config.toml
head_dim = 64
rope_base = 500000.0
init_std_qkv = 0.0234
lr_mult_o = 4.0
lr_mult_down = 1.5
lr_head = 0.00449
schedule = "wsd"
MLP neurons of a small language model. Each row is named by its layer, matrix (gate and up: input weights) and neuron, and shows model dimensions 0-159. Each number is 500 + 40 x the weight over its row's rms, rounded and kept within 0 to 999. Numbers have three digits each. A neuron's up and down rows have the sign that makes its largest values positive.
A block is one neuron, or neurons of one layer that tend to fire together. Before each block is what it responds to, as a language model described it from the Wikipedia text at the highest values.

Description: Main verb after subject
L5.gate252:478504476482447415561526448534486535520485472486430542442504548495489496423507508519536475548500452539534517428509504475419507490504494522549504477578530508494523493492485490504535605555543441493500424503429537539501505424404502481415539598568471521443577466489458528464540481486548494563470495517457470495478467501527447559419539464469493545452476507548480556484541484580513533529481501506470529502455557473579520533498483457560520460551502515417393529487511531499423555484516483
L5.up252:555474491482480544526496492482479514472534538426527541459498492496517442529477491531542484499542515562485534525506432466510493503563467430544566501393509552560416470539559533477478466510498508597548543496459453475491513472417466470460408492506519492502549500602479473531495522580580432478574507478507555510425530538452462549515470454472510452509504523512518544474534511431584531500517528490493547583446533478514523532471454478522506463499530444465494517492533487505524506400459508
L5.gate455:485531497419481549471546460561478471505530460540486422506466528521560546472559522501477495553558492500459487555480498525456482464521492487588548539459471530500523402535510501533575536474413500509484488552488530501538535512501484470525491531519492481482500459478476457478576470431492492493469508472501470482474490544508552455539480461494527444475530482522523486503529473501489429488569511535474447483531498467549511554534444452486508427553516449528463534519516506500536482498456409
L5.up455:541450446554436443509507558467487558478437433418485484501481480458482492535460547542531497492476558548477476488475480559526424529531529498520506516524509476622439475540533517471522521509474524513574532498586497453547547562441476489502556533553539444466501415516456500460533525499446453584508530500593431475528495471501529556498451480495512494524400533505420553544444521466493436473518526532478504540566530443530540544491472528476462473504496424492486535483502569570549458456442514
L5.gate638:453561487471510516508539503555471521411519503498525502482536496525532496533459531539482491441451477540506562514543422547386530442540562447529468544494479481448493511590539438486533506497514521515454541573495464523545481522558495459484457522470543535537504461547565568556546500559499490471440537463434490413511488464465482491510548505513504460522471516521520501454439505442453494571509493442464519542370437469541491475522564511436457525518437484568480501531515468550498518491565528
L5.up638:476512532548546437615500552537504455444497460422508463480523484561452511526529478471475505479554513568500483492497441484488472474478483537458442578455468468503534514508507433497556486570500492502501473491470579473524487615485545545517547521474487523543619553535477529465513474449558493464521502472466529552494438472491481502424541496484551475498517498512537630499496498528468493461523516512441476521538497486472490490490423592493546513501507458516431473551520516502473546490456480
L5.gate908:509598498513453431492526528437485440411445495484474521568527480551536498513567552558420505446440474519503572529475474497488480457493555481484512474460451486433502503508539494513478438481446453509498545525570497490534502504459536498463444483487521474568475495488507528462500500450522508485429465532520458449512505521471491465480499517516528456503539505521514437551536494479499523551486548481481519490470476430575522493501610522473491541531526468487454482566517531457491546492474520
L5.up908:467483543483489504525515494459536562493461527479468472491539535448520516484465493545516505521474557562434515505499428515503517484525468560489412480464483518488465541456488506551567450512517497525508561554505506474495569552513482481492469495510505564508560525535521529465469449495456488479508492497485504482534556436524452503503571508468500464478513549529476489473518490582435581484560474438466446617572539497472477418486497502529480459518469479513541522579492499557555514490476520

Description: Capital B word-starts
L4.gate774:516543467512481528503457492463594519497523463527492524444483504481462468574462451534478450438522530521523512557509461506513425484525490536495575480516520535430524511452501486576472510464475432523515508438486401504533557606413527471473486478426570527453457577558463532514547541507519447548541526515469466459467519493468507532522503439464528493484510550483494454444509472585394431545463442561499446420481418490484428539467523520537470478556477534585532499492497511455481445451512545
L4.up774:499459556579547490508478454524522605547457435519472488510506456554524530484438431520477509523525531475493519475533468514510442510459463464474492461516484549549528452508491510560510533486508540536471517514504493462562528464447507465497532479527521483537547512516483445506526424477473539461551430399523576492509447585520491431525542447503488577473555405539545502483526459531507442533516539478504543489554433457515500552537526480469465485492481490492503474464510414531529500571528559

Description: Copula after subject
L6.gate127:535538493478524468504492491490452476549564466486511528482536498526501491494395490488461520452453489559480534530504564467459526485539491450500533425471485503483512482489498515493458489586515488473476537504480482614546493483447548473455543460539504514512555465498534460484512494534539490520491600457469552495553402528526509597494454506490565487513528520470568518562498455487561521491516468475478479492516511566540539536489509453546505562483532502502548465524485598540517517560610465
L6.up127:492536453420528483499499456520456493565518491554495539484520553492564463506444432459435489510543470578531514509479509410510463478557448486537548503487489547431518428515469461420540546573487440502503515519438539552586481518412517495512433467490415521479538449480496474499485527473512508493519503409502482497562440545522456581492522506511556444522478547452505566494446455470526523472498469491422592536475482465560461499469492453449489519468518484488543485507504545500564452527555392
L6.gate249:529492546508456552516553456464476502487573504574513504446453481523452442465508422543488578536507530540466489514451513513533465507591550513493489476436508436555494437553525515504469408525475528498553493533477494544467552510565514506431522450472445498398493457479516360538501523531466509498500511522518468555479528455544532450506537531435541504529526512467473560559471493489559469484493496567502482495411476509482552573430524503502505554525478409480511526474434540548514533539513474
L6.up249:532431486469436554475542451434464478475461513479493513485536508510423561497491546494491524493526523447489531594551454477538503527534482459495503613479527462524528405487481518508491479468532468519562584503485578494503521440535513478490510489507484459461519483515470472494532456503503485526493559440501431571542513460547505415524536577515496514478467501465532561452540467512538541471451549563430466540457441535467571535579450490484470489485485473481468499505536560558518497519530521
L6.gate363:488517530521508496523568567483468527518523472507493515499569505507524457533514465517437493560431439494510521534479588475483545492488470556563487468463462436479550517531510521482515483473526454425485501510482537478511406559539549505525478479446487557520571489490506535458528554494565542510492511467385489497473512535553517552569534494497542495510516498535568534501470500559500531467474550458478447486455500512429443498576515500433478489498507476474541519448462468567440471513510555
L6.up363:590556529530456484571513541510556532554552452472479525434531452508485484557542490462473530509511543590550498455541492546488448458476517498493535506454460474458483565470516512564570466508429475541496452520544541490527450561430527499516462472493550492507490500533519502480467479564440511501554503507543488489545474519434477519444532521509532513589476507472507510543490401591462498468454445489589516516490472445470582499485460394490496464514541486494480474507566457565501527480467507
L6.gate442:546594516513457492505512518480491516571497433458505529460541484478509440536466535472518526539501515572546425452548453461481508494532539576524455439530467561522433415550431595480546538591533503593495514543447518549522515550452446443446375540501472532510559459487558478524525552446493480480482513476473528477551381530523481539488482506514504466532508516483506493461462476519514530469546511480507533562511501487531525532459520491473524528501426506510548530478516503553542548510496475
L6.up442:546537496518465514499462481545499443487513506489497500459465577530441454544500569479472495545527488544462514545540475490495453522536521427515447545480530540498525458449491554462582552527449508505502568587469551494558476472380470483554453488413514554545506538479552469467482528476466508481546402473449459476488480549463409548531422521498451492484522433498594468442452476531545496493538458519500527520493490488568518560480557484482479466484515529526511545466489509520482482521542526
L6.gate581:490548511470518573485570480424480513471514503522474527502470481485514567525496482536538467442490562577436532571449500494523509467489503462546504534458505482434520517514535544507494499563500534520495546576525512410498393521479539512464494456576525547568527479543506470506482484510486505493532530500493488493510511465545517533543527491569502524447466496479507490548490457589499486508513466528506540473440546523496514528504482595540397436495482525526577486478501530521454540448522458
L6.up581:481505501530520493527516484506457514512512519565495493527473445499529522483464533523495484408558498558461491588424556530482505472515495475549537558494518553505424425498493554523540512459539467567528547522534461505457520572481577474496436540474491546429461467556539433566484459491462499462484478521512486504469534491543572502524514511503501515496470525532588517565483511525486499546555543495549444479461451538552574512469518482437427423581625428473495437426531550519541527490493515
L6.gate661:493523543504498487558546459528621423475557463521498495487538500532502540555549505530442456501463485508477469544471497516438564448502510514516467579472496536484470463468474615490497434463421523556455441545486493550543459507511528458520486529493491467479543563481576494499489534492436421532479571525504528505545491568483498519544545506437459569547504540480587512511561542446494390550589499524531499491559441471506499483457506486474493475426467471492464492451473507485515451588468484
L6.up661:493502485501536472486563449500578566559525499601529433419540477513501511522464510491560564494513483482441590459400480518487455481498540474438454484488526486466489436422469521492503604534518511586458497511487531473505534460490525487504478621468434537537537533534545459490483530488463510511476531464465551520493541499521440493527501508514512520489506514448508450468465496495491526597471475521562510443490479522444499469554507496457471523467455515549515488542471527551533501558471533
L6.gate740:504566492535517536393513524436479539547503525477515587466463419542393482539498497506470414489519546528391469501468425477456436516464531481445483524459522545548568501488477483451494539530497524492521506561562489491579528513503521467460514498547461547508559469495492454477416506477444419508523481531464507460531472520478515501531441524470575543510530513481507518522499509497545491450512490542524555434542529522617553598519526400448478487462504567443543513468514531481506551522526473
L6.up740:495522480451499503485487468523538471533459457417474489509446515593438573554464471561361576524556552539475522554416425474452492500489515509487436501450517530507454444449485456527511472479460466582530521486538531462533519569481524476522532463512454570489460415495558453477475572487506542468543481506522511448544504538494505459529414461528483508457508534447602524487547450482521495481517473534469501527523485422527560480547538497500464487541505469461447462491548533528607405539545440
L6.gate927:519516485492499541522502514472505531511582544511468513482502504514466528525411448492588529491515516603538583516521463437516464464563498470438462500524477540485458416513484540503509490480519423501550544507535486502485500524484559446481498475544422468514527476516479432536522465471507485553580505535521435535531445470499414503459532506460502485487563476491459494457475470422449523496485493488510442478464495417526464532469528483505524465426548491496484498580558519519509526478505462
L6.up927:429512496550438465503468506490530473505468507426555534405411515538466444515530531545413510555585484450437426462509471469496509473476519470502454554534504451501533538621554484520496490519485451536498470551511489461446551511560573479538496523472529485490465522488499500456471523474534586496469506468458395537472476465493528486391459485482526455515483455564478484469525440489493452512525534474583589549452463487461452501549524474509463504567500484478431434501494476525456535492537489
L6.gate975:498524538470497491475516481564504509541497466506552515524495634499464527558430529497454522428505516456473496551473472510480522487500480507497461482511479463493527447530504494528508521437481516509490578533531481541514470485519498572519511573367445462434507561485511511471520494549471523504451500526522490451465407510520487534492468537527547447565506507524490498461496527564476492461524539510463555520389437481447482544486522490480439443463510501493517529471424536533560504455470526
L6.up975:449547571461538450563524467534550481455483465516512508521495589545475524525516506471582515475483508500485517525518448460499429590541507531471482546556465535506496518564482495479520466548467463507511549508491515468402499505579521487495504440514443483496513438477531492416616528509486489466430520490479474507423508439492518502522479477489531490484508553511533500520494498469597473504482529430497459466456501543515524475520518457485504472509516558448472499499533487432431469496467462
L6.gate1048:557532545500479483485558555518400574463480381555513476531478574487553587524486464473474562427523489540422551536484525487473443520549469477540544506477447442529434552538523408487552546539517513564485499544480454547508514501558563424455557469466475528466554523525515502508497547416493520552497521502529457444496432503485509510476489493461531485436519543484511491480535453509536534463551495571513483460482516445539510449453562499506482464477522485454543520449528540530477486527490420
L6.up1048:570491507527536480571511564472487529553604416527525472507519534542552480539416501559482511530500451461428518565446528502485538453483535496514473570519514459493523517502512576477512548504554483523521435605576514533522499442520568460554498485581499490562534452469566491490469460432434461478497482471532483518425487568502450524481458420516523523593524559472538496521500448430462447546478591553462490546479502499492514466528502562522563548436477419476506483505517452543459459480532535
L6.gate1064:483492538494555510525501506530572514496472516458500573451445529518546558595609466538474542467457509523482527506598507537485464511490510468459515566501484528464465470550518550484526567521497457570564532530505605443553405503491416472475449516467525483488515545548478450433479574489510496470570433512492529520521525486529491519517454511495528556470489538550549526518516452566395496477513505451473500490540478537522535508478512502552490464509486470460488516512525484530502479489458514
L6.up1064:491448501525505494492528481447532484568492544526560494451524449507493548530488522439453518527504448473422450515498465450574572511517521530475465514510509472496497426514592458555465416494512489483511450533481470504517502538496556545477503542509588504525504473509520463440505452560475496472571484432534467481522465517500536514461490514549525514508483526532474499437405547485486431398451537512490532503440453478449504476534460531499528476438454489531492496449509486537463562491525470
L6.gate1068:485588531484545509522566474503440498581607441469495530454555494556485523437484511517475512529512573545493502484495434543463462584569461527526505447480423526535526480503513526556559475526528500568529578503481551549535444425495537494451471547460491494456454487447529481492500437497460541577451537486440428596544490524513418490561450503472460472531463546479490448499462564525448506510539529541468474500509468441475494490506513490456532451481510514492497531503511493524446510490549521
L6.up1068:466558509548532484565514504570475486546536521551520502457574503545485496467495489509465413500519499468500526463504514477486586502485489441529495492567492476524499577504623515483525538469564538526493427463569479521543502476456528488524445502522503466465512510503459490486454436595504491439541461507542508478493501465579500590555522476410504490420546545490542542422519502519486499556467482512496416504471551479457542484464526506609468504537464530445495533510476514592510531453495516
L6.gate1117:572525480452466502505491447476490494541459470467520460518573566494506451548458478511471517497516546530422559568530505413486566528480514491526459502505531500441527433528510463473535568455480479467543534533533529469504520463479484440545480458478484512527430502466482428467512541472467565553536559465573528482476506519517501541555501540464579523560523491446530446520510451474493512518580417534437458532462470538429575486554456467526555483480489511485443524438462569533523491548527480
L6.up1117:518415534490529471508462419398451437607440488489527454450591485516555492542513479553501529492518563487454545506492472449534518541466486466534563570488460535533539493474513504450502536444488498491542534489495528469460554476537502469598484461482525496534468439477497423434474526497448548514558540491510494465520481487532505545528499460494564568591433518429492459527595449484448498489492398494498484549448495568494519479522490425469571549512516501473481486439519536500475437509572496
L6.gate1153:484515491530591463569556545558448584464441527474525524534488477573514515570541530506547565501468496523459488414486492515453560496516489557496506461506468488527456489533514540565517535589538460536574516506472477430483539486499460481451439521504460551489447462452478537425493497509493533584530520457532520417556476511508414495521470475557534556551519505527492504472458533479506480444509471517438549453431471523512488529452497504521528492456522499542501462552491469545518492525441495
L6.up1153:482531550520520582545452460517534432536512472513452490490542530528546507562508526536565513514502564535486516561547533477579521512504524508539468536483494488494471483528612482552523497559479509475557485457524510470477491477526551517523516566596454531543482477517609499438498444497568543540465604467451509455518395474489425493493480589426487579545474529494446526465482508507559472575508525489452541458525501526416492496513519564398505487455415474516511534493513488473531428480483468
L6.gate1168:479473437481501409481549503495472565507499532494459420478435503502466414456512452455540466457507497561453454453486439476475437474485471491516558545451502535516475518533575535490531552537463522518502457459511522431476493554538517540449482491561466414533576539514488504544490524467463470550531581495501521440506397405513509423571571536488457448557489483492499483440473563497489530522522535509493560492519514552518544564513499473552496491471507546501546451517501556452560498500548438
L6.up1168:514558470547539534449507576445477397552479484471517453478495515555601438557504512549466459411478539550476433526431451511472477470511454487501476528476508526441491530528496550497455499526466478470492573528507523477529446520484491555539554487497478534460496444525490428424572499495513575483455511481536477527441508502462466479449466435408463557525500516546436515470485514501529433563473475484494478589480498497454473571429538473541490488525455430418503504468446461489481492487478460
L6.gate1237:564559515515391443509453478517448480457490516602539502458476447573581432475564543434570474551463453492455546567509522504525490530492539454513468458547455508484491464498546522508550507512524513477560525535449497524580563532473474494503487409425464534502491470510542509448478491557440500509569489432403490485522484518422506511454506421579489494513543525494497431518482473498550518495469516538522524483518462502469472579456528526449539516464479548476522500485437506504479449506555423
L6.up1237:542499512465530426494489481493481497516495462501510564500506511561507466537511511484532478573491444518567523502477481520587530572520466500504534496502430530540467447533476500463429494584534506445417495442541501523531522576461466458479549387503484572501482524537487500487534514554468505516457454428516443462511486533472492545462507499516524403477582552469515482556457502472564534460446493546453488548534475535532459508547422488463488447508463506580480558479470514551515510525479487

Description: Copula after subject
L4.gate847:466523502474414485514496564475516470506511550417543539504515551528467514630565509473463544542454485571460467484500445519463545484505570461436442582489505461539504443455466532470439494566556487573559554531492509475513548468510500463540529439530496526488514505545441434479437545491543475558508514519576521414493528516497466484566529494511462556524475499409459511487493482536461450457532501507473540494531487471545555523460442448508487529536514481516421546485483513511535557531491477
L4.up847:499527547483455468504488471517494484557520446635521493485497459543505611513529421493547520501518465521552469500522462474513472479531553515521499529524494523524533402501538487559553481478550422443512500565464538494540509542469530496436486581537494536493541436446467514498507509462557484591545409485457508487446489531432529487543530394556505489495495555516504517490517512530553545505559522507493515450493562500518499495479473543496425419491483522551490461504465464499545457446575523

Description: Mid-word name pieces
L5.gate363:562524463468487458478447569464552564556477504467481478582498548502434501546467427485528516427573548493479459523523540444470510504531488557527518601468476500580429452486529445497534508531494491482575485499504472508512531499480485546523496518464508497439481473467468403481491511441498500510471522535414544510462533461501548454442531473526432500547496512506463521448452475421524517480491510468500471510528446535508456494471465534486437517467455530534462541550513484516513522470524496
L5.up363:465497503468494492550509565481516448487427496575489456512537543515507531565522498457555498484538494530454489542498549480467477487510516560528381541485518533502446477557513506543524536537518536554603505484569539536516513605471442514558530487462534535436487430512517521510434452510467502599501505538481547423469559460558527485556515480475464500546551533490518523479496537445544442523475507485505498474515466565444440437523495493610511568492543515584464443611527483484463499422458566
L5.gate408:537527521450533559474504450486487532537452548514459464499513566534367494562474469535499511424517523494501511427425463453470501504492504493467474502539510514532475486402486484529517499425429544428511494505467481506520478503513509508573459518550559514478437455477529482457420512459462483517460502485512461466601467519452467540481490554487464518421510515458471543479516388513522564520464552471482493521487387489439409443525457466548506538498569514535521558544512486511479523488592498
L5.up408:506623483530473460508476512500454551484460559430534496485451505550429559459463552566486507472503471534551513582544476475524413507493533429530575476437593520438477486531551535540557540524468491479507429553593413449546493506575520445548425504477447437495482499547478467501501479460549533470555499510521477523498521492576458512477497501448474608511463495446492508497467469485451546548450527541482480534496494449529580458506511486540492481566461449511532416517482522515488483446501500
L5.gate480:481559523470455538529506514528515471519544557524556439507500536453501500563551540424514407524512458540490522483522463475541507481452494418402464529484407444522446546450505424515520463495482530440442530499420501531506561516544502493500480469508469500435543467513456453484493502491526459519593482530454532520503453451436446470449513547488463551533470504506527537564539487533574480440478466601505501494445456494480578469494495469539507478565536491499510452515522521479465478504474511
L5.up480:512487484499452493534469518504460533408566484490515472487509456503483474491559434479505512515484493585526502532497533508458529475465471500545525524503540582537494581478473529532519496473475441492494450435553476459546524485459545433432435512542566468420613527514518562503485513536485552564480436568536493478438453489514497467444493482516474466485552502496557524547532452508453513483492464505481495468525462460537519495527490516607535449525509486549488492533475497503474464500506523
L5.gate1127:511603522505438520536525545479519502466520491508534565513565484485514485511523504532549474452524569497519394454550562511490531559546495540456495487497483544532475519541487515566607501541558490475559384479539514509566486429500523538477487544548499505473495513479441507495613498520517478579528479516515576495447553518490493531504442542507486563463503453471565455482523504564429426434537505470501549529566490444430538498490483463510464470453521492442534535454590506460517479537570546
L5.up1127:552567593515451503570491479501502492470514493462484572553569499517523426490487461480457532479544558477531446449596543456524503474441544533424492534594480506493440563469463513595538438498554537571510485454596481461522476514489502470467484436535420511482485470489529441495463440436515460532492551461461516534483510506495452468504533532473486534469473489496571513487496484511506435451471430489549490511510464395528503484540458531527433482522535444493421468474512553494494535503529510